Part of a small language model's weights.
Size: 9 layers, 6 heads of 64, vocabulary 11862.
Architecture: learned positions, biases on query, key and value, tied embeddings.
MLP neurons of a small language model. Each row is named by its layer, matrix (up: input weights) and neuron, and shows model dimensions 437-500. Each number is 50 + 10 x the weight over its row's rms, rounded and kept within 0 to 99.
A block is one neuron, or neurons of one layer that tend to fire together. After each block is what it responds to, as a language model described it from the Wikipedia text at the highest values.

L3.up1478:56 56 47 43 56 54 51 66 53 67 69 79 53 68 51 49 53 35 51 25 60 43 55 38 62 49 37 50 29 53 44 50 45 42 33 46 52 59 41 48 58 39 54 61 48 75 53 52 56 53 61 46 54 69 49 41 56 43 45 53 59 52 31 29
Description: Noun after "the". Head nouns, or the final piece of one, right after "the" that refer back to a known entity, such as the museum, the county, the drug, the manor.

L5.up46:61 52 47 45 40 46 45 50 41 54 44 56 63 35 50 56 53 62 45 55 36 35 46 60 64 33 59 51 56 70 59 56 52 49 42 37 48 31 42 53 49 60 45 49 49 64 45 66 47 72 36 48 43 34 52 47 74 64 65 59 55 39 38 43
L5.up219:54 46 39 42 42 44 54 55 45 49 46 53 50 38 56 70 52 43 55 26 52 65 64 54 44 58 48 34 51 46 45 58 67 65 51 58 59 46 59 39 62 36 35 40 35 42 52 45 41 37 58 57 40 55 41 42 71 56 53 63 38 45 47 46
L5.up523:51 56 57 39 37 49 43 66 40 41 55 64 53 33 63 44 36 71 49 47 52 47 51 31 51 65 52 59 57 59 49 54 53 60 49 39 51 48 42 63 35 56 45 61 41 45 34 46 47 23 58 50 57 34 51 62 53 64 45 54 36 57 66 48
L5.up532:80 52 57 30 50 55 63 41 45 59 62 52 61 44 65 39 43 52 57 44 45 46 43 38 63 60 47 47 66 61 38 68 46 50 47 41 57 47 50 44 50 49 59 49 32 68 46 52 47 09 55 39 42 55 52 43 50 68 43 51 56 62 45 39
L5.up848:57 56 58 21 47 40 46 60 61 27 34 57 57 41 54 48 55 57 45 40 41 47 57 68 54 56 58 33 51 73 45 51 52 48 74 40 74 32 47 47 46 43 62 40 49 73 37 48 63 44 41 49 45 58 54 62 64 54 53 47 51 50 52 42
L5.up1143:39 40 51 55 64 58 49 61 57 61 47 46 52 37 34 44 51 48 44 49 26 33 48 60 44 53 42 34 45 65 57 48 63 50 73 34 66 36 41 55 49 49 47 45 24 48 34 42 48 62 39 43 39 55 67 57 50 67 49 36 46 56 53 37
L5.up1886:54 40 56 34 56 40 51 33 43 49 59 41 43 61 47 48 46 53 40 42 54 39 46 41 60 42 40 38 51 47 57 50 66 67 49 68 57 50 60 45 47 38 43 51 31 41 61 44 46 36 51 68 66 32 48 45 47 36 57 41 38 50 43 20
L5.up1965:36 32 62 24 60 48 65 52 50 35 47 33 59 53 55 36 47 68 46 42 38 30 45 51 60 58 33 52 29 52 49 40 58 39 35 54 54 30 32 43 48 42 59 61 51 53 41 42 63 54 40 44 57 43 50 58 61 44 44 47 18 67 50 34
Description: Sentence-initial subject names. Final word-piece of a name re-mentioned as the sentence subject before a verb, such as Tur|se, Dev|ine, Bofed|ales, often preceding was or 's.

L6.up267:59 47 49 32 70 60 63 23 45 27 49 52 36 49 67 50 60 41 40 44 55 39 38 48 46 57 49 36 38 50 52 42 57 47 44 51 46 42 61 33 69 44 45 48 47 58 50 50 43 27 54 45 49 56 57 35 59 30 50 50 11 40 45 50
L6.up584:32 63 49 55 73 55 56 48 62 39 59 42 42 61 46 48 49 68 35 52 66 32 44 44 46 72 37 29 53 45 51 44 28 56 52 51 63 43 39 41 49 34 53 67 37 47 42 34 39 65 65 79 57 49 40 40 52 47 48 51 58 69 51 58
L6.up613:58 41 42 39 53 62 58 35 33 60 45 36 46 51 61 52 54 47 48 56 49 42 53 35 57 41 44 29 46 52 43 52 56 60 54 64 51 41 28 54 37 43 40 41 45 60 19 42 63 33 47 57 49 54 55 52 51 73 43 49 50 49 37 45
L6.up840:48 74 46 46 53 47 69 49 49 61 70 61 44 49 65 50 60 51 35 57 60 59 70 67 32 65 55 55 33 48 41 47 36 57 48 57 66 39 51 63 63 60 26 58 57 50 48 49 38 36 47 62 48 54 53 42 47 58 59 27 26 38 69 46
L6.up914:61 63 43 33 66 56 62 46 45 46 53 43 30 57 43 35 58 55 29 35 50 68 49 50 45 39 44 59 53 57 50 49 42 43 51 63 55 39 54 62 55 59 42 63 36 64 42 35 37 48 36 40 51 40 53 36 58 51 48 46 38 33 35 41
L6.up966:49 39 52 61 52 61 37 45 66 62 40 55 60 22 45 53 42 44 45 55 43 33 47 48 43 44 49 55 48 53 51 53 59 59 47 60 67 27 36 76 38 66 66 51 47 63 60 47 63 77 64 55 41 40 50 35 60 61 47 69 42 71 46 29
L6.up982:67 70 62 54 61 45 61 50 60 54 50 58 48 42 56 47 59 61 60 51 52 39 48 44 50 45 34 47 52 43 54 59 43 35 24 38 40 61 58 54 36 58 51 65 50 53 54 40 62 53 47 59 46 47 47 42 60 62 36 65 55 57 41 39
L6.up1039:48 52 59 52 50 64 52 48 51 73 55 65 51 53 76 53 53 46 60 18 42 46 67 55 24 65 46 31 50 55 44 38 34 53 26 51 57 29 54 49 46 42 45 56 39 54 44 52 53 26 48 37 40 51 50 44 51 61 28 68 46 50 42 27
Description: Repeated-entity subject noun. Last token of a noun or name that re-mentions an entity already introduced, often a sentence subject after the: the institute, The airport, Kloss.

L6.up12:35 46 56 57 36 48 55 74 41 53 59 53 26 53 62 64 53 48 29 47 53 50 63 49 57 53 60 57 44 42 40 47 51 43 41 54 50 38 57 54 52 33 67 69 53 45 45 27 36 29 54 52 51 60 57 38 42 65 50 47 44 49 46 55
L6.up411:45 82 48 63 52 41 53 45 70 53 44 43 66 62 46 64 53 42 59 60 46 62 39 45 39 35 41 20 40 52 49 60 36 46 59 28 46 29 45 53 54 26 54 49 51 40 25 75 53 45 51 43 33 60 53 48 58 36 57 45 39 51 63 55
L6.up668:38 56 51 59 62 55 46 77 53 60 56 36 43 51 61 59 52 52 44 45 43 46 38 48 63 46 44 46 63 81 33 45 48 39 42 60 47 43 60 66 65 55 50 64 55 47 40 61 54 26 51 52 35 51 64 60 47 48 59 43 56 61 47 41
L6.up846:49 50 82 39 44 69 44 63 59 40 49 54 46 44 47 44 53 58 62 60 62 48 43 58 52 52 47 48 60 53 45 51 54 62 72 49 51 48 56 67 57 41 58 53 40 28 64 56 57 28 48 46 43 35 45 47 50 58 52 40 65 32 51 46
L6.up1105:49 64 42 51 50 52 54 45 51 39 54 26 41 49 56 38 42 60 19 45 52 54 49 68 56 48 60 38 52 59 31 62 58 46 24 39 60 50 61 56 55 64 58 45 54 41 54 64 63 29 24 53 41 37 39 37 57 65 25 48 62 58 52 62
L6.up1501:42 50 63 59 63 56 62 51 56 45 58 36 49 45 41 73 53 55 37 52 48 48 53 37 44 56 46 45 34 57 60 50 51 53 46 49 40 56 61 64 65 40 46 70 41 31 66 36 56 25 53 61 58 43 46 50 63 51 38 47 54 53 40 52
L6.up1666:66 68 40 45 44 36 53 39 58 55 25 57 39 56 47 34 55 48 56 65 64 58 55 60 41 54 55 48 51 54 55 42 65 59 40 49 53 44 63 50 44 57 41 40 56 51 49 49 41 57 41 37 59 67 42 48 59 51 49 45 60 53 33 53
L6.up1865:58 42 54 64 61 57 53 60 51 33 44 42 48 64 57 59 57 44 62 47 45 45 51 46 49 47 32 53 51 58 45 42 65 61 59 50 59 52 40 54 71 54 45 51 36 60 54 46 45 21 68 40 43 47 58 41 41 51 56 42 48 56 62 46
Description: Token before year. Fires on the token just before a year, like in, since, as of, or a table pipe starting a row (| 2005).

L6.up10:40 60 59 38 48 66 60 52 52 69 71 51 46 49 60 41 58 58 23 45 50 23 57 39 74 55 54 38 44 49 39 42 60 43 58 31 43 39 49 66 53 37 41 63 32 57 65 42 44 31 46 42 54 43 53 55 59 44 60 61 42 52 43 40
L6.up17:40 56 52 35 45 71 67 54 48 43 37 65 41 48 43 33 63 60 59 42 70 32 35 35 41 41 51 40 49 52 54 54 53 44 68 61 45 62 47 48 69 58 43 51 74 53 45 37 53 29 43 40 56 46 44 45 54 44 54 31 57 32 38 35
L6.up551:29 57 54 52 48 39 42 68 60 38 42 45 35 42 50 58 55 30 42 43 46 59 46 55 40 47 42 38 40 56 57 65 52 58 46 41 55 43 53 55 61 53 57 52 44 61 64 32 43 51 50 61 59 36 43 46 51 46 45 75 45 55 51 54
L6.up633:54 47 54 35 50 51 41 44 47 52 37 46 63 59 56 29 60 50 58 46 52 50 35 45 35 49 46 48 54 69 39 64 60 56 59 36 56 43 43 51 43 51 45 55 58 51 60 54 47 59 52 56 43 53 26 58 35 56 59 54 66 47 50 44
L6.up758:38 53 46 41 60 69 49 61 73 45 56 63 38 42 56 36 61 66 52 48 67 37 57 50 35 44 51 58 48 50 57 53 54 26 70 42 47 61 51 54 54 38 76 54 36 36 54 49 58 55 55 47 49 33 44 62 66 54 44 51 69 54 44 40
L6.up1246:42 46 57 25 51 49 56 55 32 60 49 59 49 52 42 39 52 54 55 67 30 59 56 31 65 47 54 47 51 51 52 70 59 48 44 65 45 40 39 54 60 48 50 50 48 49 54 53 49 16 65 43 47 50 65 44 45 48 56 54 43 43 43 61
L6.up1808:39 46 63 42 56 63 54 50 45 46 49 61 36 46 59 52 46 57 51 53 69 50 44 59 63 47 35 62 34 51 59 37 54 53 65 58 61 55 45 50 53 49 51 49 50 43 54 29 53 47 40 44 47 35 29 50 51 49 53 47 71 47 62 46
L6.up2044:61 39 48 51 47 51 52 53 64 43 53 55 52 50 41 50 65 56 54 62 68 43 61 59 61 49 44 57 23 57 25 51 40 54 52 50 41 44 71 61 62 45 36 45 48 59 34 45 49 55 54 30 54 46 49 80 55 64 40 33 50 45 46 49
Description: Before a person's role. Connecting words and nationality adjectives just before a person's occupation or role, mostly in biographies and name lists, e.g. "a nurse", "senator and colonel", "Japanese Go player".

L6.up18:59 43 35 33 58 48 48 80 32 66 49 61 45 47 44 43 48 54 66 39 53 40 39 75 40 59 62 46 54 46 46 45 62 56 26 56 34 52 59 52 44 71 51 31 52 58 65 50 57 51 59 52 31 47 57 54 62 58 51 66 62 52 50 46
L6.up134:49 56 55 78 53 36 54 46 58 44 56 53 46 27 58 49 50 46 41 41 39 54 42 45 57 52 53 44 37 52 50 55 32 59 51 46 53 28 65 54 49 54 42 51 50 51 63 35 50 29 52 58 37 58 50 58 62 73 44 47 48 44 51 32
L6.up338:46 50 55 64 41 44 50 50 46 37 53 37 53 29 54 69 49 47 49 56 39 55 38 66 51 63 55 47 66 55 29 49 42 38 39 56 54 73 60 46 49 46 42 64 53 54 47 46 60 45 57 20 67 54 31 59 49 64 41 41 50 26 61 46
L6.up1030:53 55 39 54 44 68 61 45 49 53 45 48 40 42 62 59 52 37 51 35 55 56 59 55 28 47 48 60 36 40 43 52 57 66 55 60 58 43 51 60 49 57 61 38 62 69 61 36 58 54 49 71 44 49 35 65 39 52 51 46 75 38 43 41
L6.up1115:64 42 59 50 52 41 47 54 48 58 44 66 47 41 45 44 55 62 69 30 40 46 51 45 54 45 58 40 58 44 54 50 59 45 59 32 43 53 29 56 51 55 34 40 42 57 45 65 37 54 49 59 53 39 41 26 68 36 44 48 59 39 47 52
L6.up1241:38 42 36 66 49 53 46 67 44 47 44 42 59 73 64 39 75 63 52 36 61 39 42 38 46 49 61 43 53 48 43 62 35 49 61 52 45 48 55 45 53 55 56 48 50 45 60 43 41 27 38 39 45 59 45 53 60 66 67 55 51 54 48 51
L6.up1853:58 55 61 40 48 53 54 32 43 47 42 67 58 39 55 53 73 52 40 54 58 45 61 46 54 49 62 60 64 29 50 61 51 53 51 45 50 46 56 77 47 59 43 33 57 52 58 67 43 44 38 53 30 48 47 74 65 46 40 51 28 51 61 57
L6.up1983:35 48 40 46 50 38 55 45 33 56 55 53 55 67 67 47 42 72 38 38 38 65 61 56 42 42 40 54 50 51 44 51 57 45 52 52 52 57 54 42 45 59 53 41 45 30 62 53 52 53 65 40 48 53 49 53 51 60 27 47 45 39 53 43
Description: Temporal "at the" phrases. Function words in set time expressions after "at", such as the in at the time, at the end, at the age, same, any moment; weaker on other prepositions and articles.

L5.up579:63 26 50 49 48 72 45 50 42 55 40 49 46 44 43 64 39 40 47 60 67 49 48 55 66 58 33 53 45 65 34 56 52 40 36 51 37 61 51 52 48 41 58 41 57 48 49 37 52 46 44 63 44 25 53 45 60 56 25 48 66 48 47 40
L5.up662:46 37 52 46 54 44 60 76 55 52 45 33 27 47 33 40 48 62 45 36 70 61 54 59 53 53 41 46 34 49 51 34 44 33 40 40 64 44 47 70 48 55 54 44 50 57 40 55 72 45 56 62 40 36 41 55 61 52 39 58 49 41 67 41
L5.up865:34 49 51 47 40 48 49 58 41 54 50 49 34 43 48 40 49 56 48 29 69 52 70 54 65 40 41 57 68 63 50 49 55 63 60 39 33 51 43 67 53 42 54 41 39 33 43 37 54 47 38 36 55 50 45 51 38 40 39 31 47 53 57 56
L5.up1142:71 45 63 40 28 51 48 73 38 41 45 55 53 56 50 60 74 44 47 56 37 44 50 56 56 46 52 51 50 60 67 26 43 39 60 43 51 45 28 41 58 55 48 59 35 55 24 55 66 68 49 54 40 51 47 38 46 50 39 50 59 56 69 48
L5.up1169:50 50 46 51 36 57 45 60 52 38 56 42 52 43 48 50 42 58 60 49 52 65 32 59 50 64 42 48 50 40 45 40 60 47 47 45 51 33 56 59 52 72 50 47 33 46 59 44 37 37 39 55 31 42 40 37 57 54 38 49 50 39 58 54
L5.up1257:49 75 64 50 32 35 65 60 37 66 68 53 26 42 44 49 59 53 66 44 46 78 51 62 56 43 54 44 51 45 54 50 48 65 40 66 50 48 42 57 53 64 40 46 55 66 49 45 57 35 46 56 26 33 71 54 49 57 33 54 33 56 60 45
L5.up1754:53 54 47 46 44 56 65 60 52 45 35 60 41 59 45 59 59 52 76 47 42 34 49 46 41 47 46 46 60 53 62 49 48 27 49 47 62 45 61 54 64 65 55 22 50 51 43 21 55 63 54 62 59 41 53 44 55 53 42 42 45 54 51 50
L5.up1821:48 64 59 42 32 66 45 50 39 45 52 54 47 41 47 59 64 50 44 47 37 71 40 56 45 45 61 30 53 45 59 41 42 42 51 40 77 45 42 65 54 50 49 50 69 50 39 42 49 47 58 59 51 49 47 29 30 67 53 52 38 45 67 39
Description: Determiner after preposition. The word "the" (sometimes a, his, its) right after a preposition like at, in, on, as in "at the age of", "at the time", "in the final game".

L5.up39:48 55 44 49 54 42 49 48 56 55 51 47 40 59 55 32 44 40 47 42 40 54 59 42 58 43 56 50 49 54 52 41 44 49 39 54 47 49 36 32 58 43 60 61 61 38 43 48 28 55 48 67 48 44 43 51 55 51 46 47 51 59 43 47
L5.up810:47 52 53 36 50 40 48 67 57 59 63 50 50 17 50 39 53 69 58 50 59 46 48 58 56 44 43 55 40 28 45 50 58 52 67 60 60 44 37 56 66 46 68 50 51 32 47 44 59 44 44 64 50 37 54 45 68 38 52 51 57 66 43 57
L5.up815:62 44 69 38 61 33 33 46 40 58 45 59 60 56 64 29 55 39 42 60 75 35 49 53 49 42 46 43 48 46 41 46 38 45 36 51 59 44 48 55 54 56 48 42 60 44 61 40 46 29 54 43 49 52 47 57 39 48 45 65 52 53 25 49
L5.up876:48 48 64 42 52 53 54 78 49 47 46 50 58 37 40 50 38 54 52 46 68 45 41 56 32 43 57 67 52 59 54 46 46 43 71 52 47 56 53 49 51 47 52 28 51 55 42 59 52 37 57 64 41 36 43 48 40 55 37 49 64 47 40 53
L5.up1033:57 45 47 47 80 42 64 47 45 52 51 69 70 41 48 50 47 56 39 57 44 43 54 49 52 57 39 50 48 54 43 50 50 47 51 47 65 51 47 55 54 54 48 38 60 51 33 54 51 35 65 48 40 70 64 67 62 41 42 57 55 49 34 60
L5.up1196:61 64 67 33 46 49 52 50 57 49 45 53 52 50 36 61 44 49 47 50 45 62 37 60 54 51 62 52 51 50 38 60 42 37 43 57 44 45 60 55 51 52 60 57 60 49 59 48 44 61 51 52 46 62 44 42 66 60 34 56 62 42 61 39
L5.up1214:49 57 45 40 50 52 43 44 50 51 58 52 35 40 41 40 87 50 58 31 60 52 42 46 54 55 46 50 44 50 53 58 71 38 36 52 53 62 36 37 61 64 59 46 58 45 43 62 56 49 65 50 36 58 42 57 48 52 45 50 60 76 47 46
L5.up1796:40 31 60 50 27 45 56 48 43 54 49 57 43 29 42 38 45 55 45 43 51 32 35 32 61 70 49 49 53 56 56 51 73 49 50 44 40 39 65 59 62 43 53 48 59 50 47 55 32 41 51 47 63 54 54 43 56 49 48 64 53 42 58 42
Description: Occupation descriptors for people. Occupation nouns and the "and" joining them in short biographical descriptors after a nationality, e.g. singer, politician, author and illustrator, often in name lists or article headers.

L3.up1584:62 49 48 65 47 41 51 50 34 50 55 36 38 48 52 38 40 46 45 55 44 49 56 50 55 51 53 42 51 44 53 53 46 57 52 45 46 36 48 36 43 30 44 46 57 52 40 54 46 51 52 54 37 46 50 58 52 60 53 62 45 68 56 65
Description: Prepositional phrase heads. The word right after a preposition plus the, opening a phrase such as "at the end of", "on the other hand", "at the 2006 …".

L5.up590:58 52 50 51 46 55 53 67 60 56 57 44 58 51 52 57 39 48 55 62 60 38 54 49 56 55 32 62 50 49 46 29 47 50 53 60 64 62 41 62 64 33 42 49 58 45 52 63 53 51 51 39 49 50 54 54 64 46 38 54 34 64 51 42
L5.up732:43 49 53 45 48 52 40 60 41 53 47 51 57 46 51 34 56 53 52 62 55 59 41 49 42 47 50 40 63 55 37 43 45 46 51 59 56 73 23 38 48 57 60 47 52 31 62 51 54 54 51 45 49 54 41 56 44 67 42 48 60 55 41 54
L5.up741:69 46 60 47 43 58 42 48 46 72 54 48 67 56 55 61 53 52 43 65 56 40 43 46 65 68 59 45 60 52 42 52 65 52 57 50 59 48 58 42 60 40 28 42 55 47 52 44 55 46 55 65 55 55 60 62 47 77 27 41 49 52 49 46
L5.up1085:46 40 54 52 42 56 44 59 32 61 71 42 37 25 61 37 37 83 52 60 63 57 55 48 52 63 39 52 43 55 60 55 62 60 63 53 64 51 39 56 49 49 52 62 51 30 48 65 49 41 38 75 61 69 52 41 44 45 37 54 40 45 52 60
L5.up1140:47 49 62 38 32 52 56 33 44 49 54 37 46 43 48 70 47 42 64 78 68 48 25 59 51 67 44 66 54 36 55 44 50 47 46 37 56 40 55 52 26 60 53 36 64 44 50 53 56 58 55 57 46 69 50 43 54 17 51 52 50 34 44 65
L5.up1200:40 51 36 48 46 46 51 55 48 47 67 62 47 18 58 52 50 56 55 37 64 37 62 61 52 56 52 48 47 58 46 45 39 58 58 57 49 59 63 47 64 29 44 54 60 54 52 49 37 32 49 60 46 51 47 43 42 61 49 48 49 33 42 52
L5.up1328:49 53 57 33 40 56 51 49 47 56 53 50 53 43 56 30 47 71 62 50 43 36 42 59 49 69 44 50 65 56 51 68 73 42 39 38 56 63 53 33 69 42 41 67 55 36 37 38 53 56 24 46 38 49 58 38 53 66 35 67 48 44 38 64
L5.up1947:56 68 54 61 71 50 60 53 37 44 67 42 42 44 71 53 44 42 58 62 48 47 24 51 46 49 62 53 47 54 69 62 58 47 60 47 44 40 53 44 53 58 56 55 45 48 52 52 45 31 39 58 57 41 48 65 49 47 55 47 70 51 35 55
Description: Predicate verbs before attributes. Main verbs right after a subject that introduce a status, role or acquisition, in biographical and descriptive text, e.g. became, was named, received, has.

L3.up730:40 56 57 31 51 63 56 63 42 53 60 37 58 37 56 46 50 68 36 55 49 38 59 38 48 36 52 51 42 58 45 49 60 36 62 53 54 44 48 50 55 50 40 26 63 57 55 53 59 50 49 38 36 42 64 38 53 48 56 38 68 46 42 47
Description: Person role nouns. Occupation, title or relationship nouns naming a person's role, often the final piece of a split word, e.g. curator, geologist, widow, singer.

L5.up50:40 69 65 55 59 67 43 52 58 43 46 64 52 60 63 49 62 31 36 35 76 53 50 35 66 51 54 59 50 48 53 52 45 56 42 53 49 38 41 57 50 46 52 57 50 48 62 41 62 43 53 49 65 40 59 54 47 39 56 58 38 42 58 51
L5.up145:47 43 55 47 49 42 49 41 29 43 44 45 65 59 59 39 46 48 53 56 55 57 38 32 65 37 43 40 54 61 46 58 43 62 56 45 51 64 50 51 39 56 60 39 79 63 46 56 56 63 49 45 52 51 50 48 55 48 62 46 51 37 49 50
L5.up528:46 47 58 55 65 49 54 58 57 55 51 46 48 54 57 59 43 49 48 51 60 58 40 47 46 63 45 41 62 51 44 49 54 49 47 50 57 43 58 67 54 60 43 67 49 49 60 49 63 32 68 59 49 40 67 36 54 78 59 55 42 37 57 58
L5.up671:39 32 41 39 52 43 54 63 63 40 41 48 52 50 64 50 56 67 54 54 44 66 44 42 49 82 48 46 52 66 46 51 43 49 48 50 50 64 46 52 45 35 49 69 46 49 43 35 56 39 55 56 49 58 66 39 49 63 58 45 46 34 52 60
L5.up752:48 41 53 48 58 54 56 61 40 48 73 48 49 44 63 55 61 38 33 44 66 64 47 61 67 36 39 55 58 62 54 36 68 49 32 40 55 33 52 55 52 39 35 54 64 53 55 59 42 42 54 67 74 35 36 40 57 55 45 54 42 39 45 69
L5.up804:65 73 57 52 57 61 40 48 48 59 37 38 47 37 46 58 54 51 55 42 44 59 58 48 64 46 38 43 51 51 45 62 49 68 65 62 53 63 53 43 54 60 56 57 46 41 52 50 44 34 48 39 49 45 63 46 55 38 43 51 64 40 37 47
L5.up1845:70 41 46 54 73 35 53 62 53 47 52 36 46 48 59 80 53 35 35 42 62 56 56 33 60 57 57 39 56 64 51 49 41 50 44 52 63 51 49 56 58 65 42 67 44 56 37 55 49 17 37 53 65 51 62 38 71 54 59 35 46 28 56 42
L5.up1917:64 52 52 47 70 42 48 55 56 39 52 38 44 47 61 60 52 56 53 34 55 59 40 58 64 49 58 39 59 53 54 65 41 47 26 45 48 49 76 64 57 61 41 72 38 42 48 58 46 27 64 69 58 43 65 46 62 68 65 47 25 31 44 39
Description: Preposition before dates. Prepositions like in, on, or until that end an event clause and introduce its date, e.g. retired in 1870, released on 11 December; also born/died day numbers.

L6.up65:57 41 53 49 53 38 53 54 59 38 40 46 50 50 51 55 64 62 51 50 33 41 68 55 41 54 55 56 50 52 55 49 47 63 64 44 48 36 36 54 49 41 45 49 38 54 59 68 57 42 38 51 37 47 64 59 55 54 53 35 42 46 63 44
L6.up293:42 61 48 48 48 48 41 31 64 49 48 43 49 38 58 30 59 67 58 42 46 46 57 54 44 59 62 66 47 55 66 59 55 68 60 49 58 46 54 56 26 41 54 52 57 46 60 53 48 34 35 41 50 33 37 44 55 61 48 45 73 29 58 56
L6.up497:55 35 55 67 52 63 49 32 66 35 54 59 32 52 55 55 50 51 59 46 53 48 55 36 50 43 65 51 59 44 47 50 23 60 60 55 59 45 46 60 72 44 51 38 59 57 62 56 40 74 40 45 36 60 38 62 44 67 54 53 51 46 58 66
L6.up1110:59 67 37 47 47 40 60 55 52 30 30 61 57 57 62 40 34 62 48 29 52 36 37 58 44 61 54 50 43 38 53 38 48 58 50 49 60 35 42 46 47 42 47 64 39 50 63 44 48 53 43 42 54 36 51 75 53 42 48 48 30 35 49 44
L6.up1114:50 56 62 50 52 67 52 37 68 56 59 43 36 56 64 46 55 47 56 51 61 35 30 54 61 62 37 43 64 47 66 54 48 58 63 36 65 67 46 40 52 52 54 59 53 38 48 47 38 19 38 47 44 30 45 50 39 57 73 49 49 55 51 29
L6.up1134:50 50 62 74 60 58 57 47 60 36 56 51 43 40 60 41 47 44 66 58 49 64 43 51 63 42 65 39 57 64 57 59 37 50 66 35 57 55 35 63 45 37 60 61 59 40 49 45 42 36 49 39 41 73 68 51 45 65 59 48 39 40 70 52
L6.up1334:71 63 53 61 42 44 61 55 50 59 54 48 62 48 63 51 57 81 53 39 44 37 64 46 72 60 56 47 65 48 53 52 38 50 64 64 57 46 69 37 50 38 62 35 61 48 52 27 39 46 44 45 46 52 66 57 53 61 51 52 40 39 27 51
L6.up1563:63 47 51 47 53 36 60 42 46 61 49 39 49 53 35 34 49 53 54 49 54 48 31 48 50 28 40 60 39 42 46 72 59 44 40 43 58 52 66 32 58 72 45 48 53 51 52 46 52 41 51 61 40 35 51 70 47 48 50 52 57 39 40 36
Description: Copular role verbs. Verbs linking a subject to a new role or status in biographical and historical prose, mainly became/become, also served as, is/was, remains.

L3.up607:54 72 64 25 65 55 62 44 46 53 52 62 60 48 40 63 59 49 66 67 69 55 41 57 49 20 43 54 57 35 39 74 39 41 54 73 36 61 46 50 50 46 35 55 33 45 56 61 45 48 47 33 47 57 46 49 44 43 48 54 57 60 42 54
Description: Preposition "in" before dates. The preposition in/In opening a time phrase, usually sentence-initial or after "and"/"which" in biographies and histories (In 1991, in 1924, In the mid-1970s); also word-initial In/On pieces in titles (Influence, Onion).

L3.up257:52 52 49 67 49 59 67 55 63 50 52 33 50 50 63 60 52 68 48 53 42 22 39 56 52 71 20 40 44 65 42 58 60 49 44 59 54 60 77 47 43 47 31 42 62 57 59 51 59 60 45 75 51 55 52 51 51 55 56 49 74 49 43 49
Description: Adverbs and degree modifiers. Adverbs and quantifier-like modifiers that come before the word they modify, including the -ly ending of split adverbs, e.g. "not only", "as well", "most", "partially", "easily".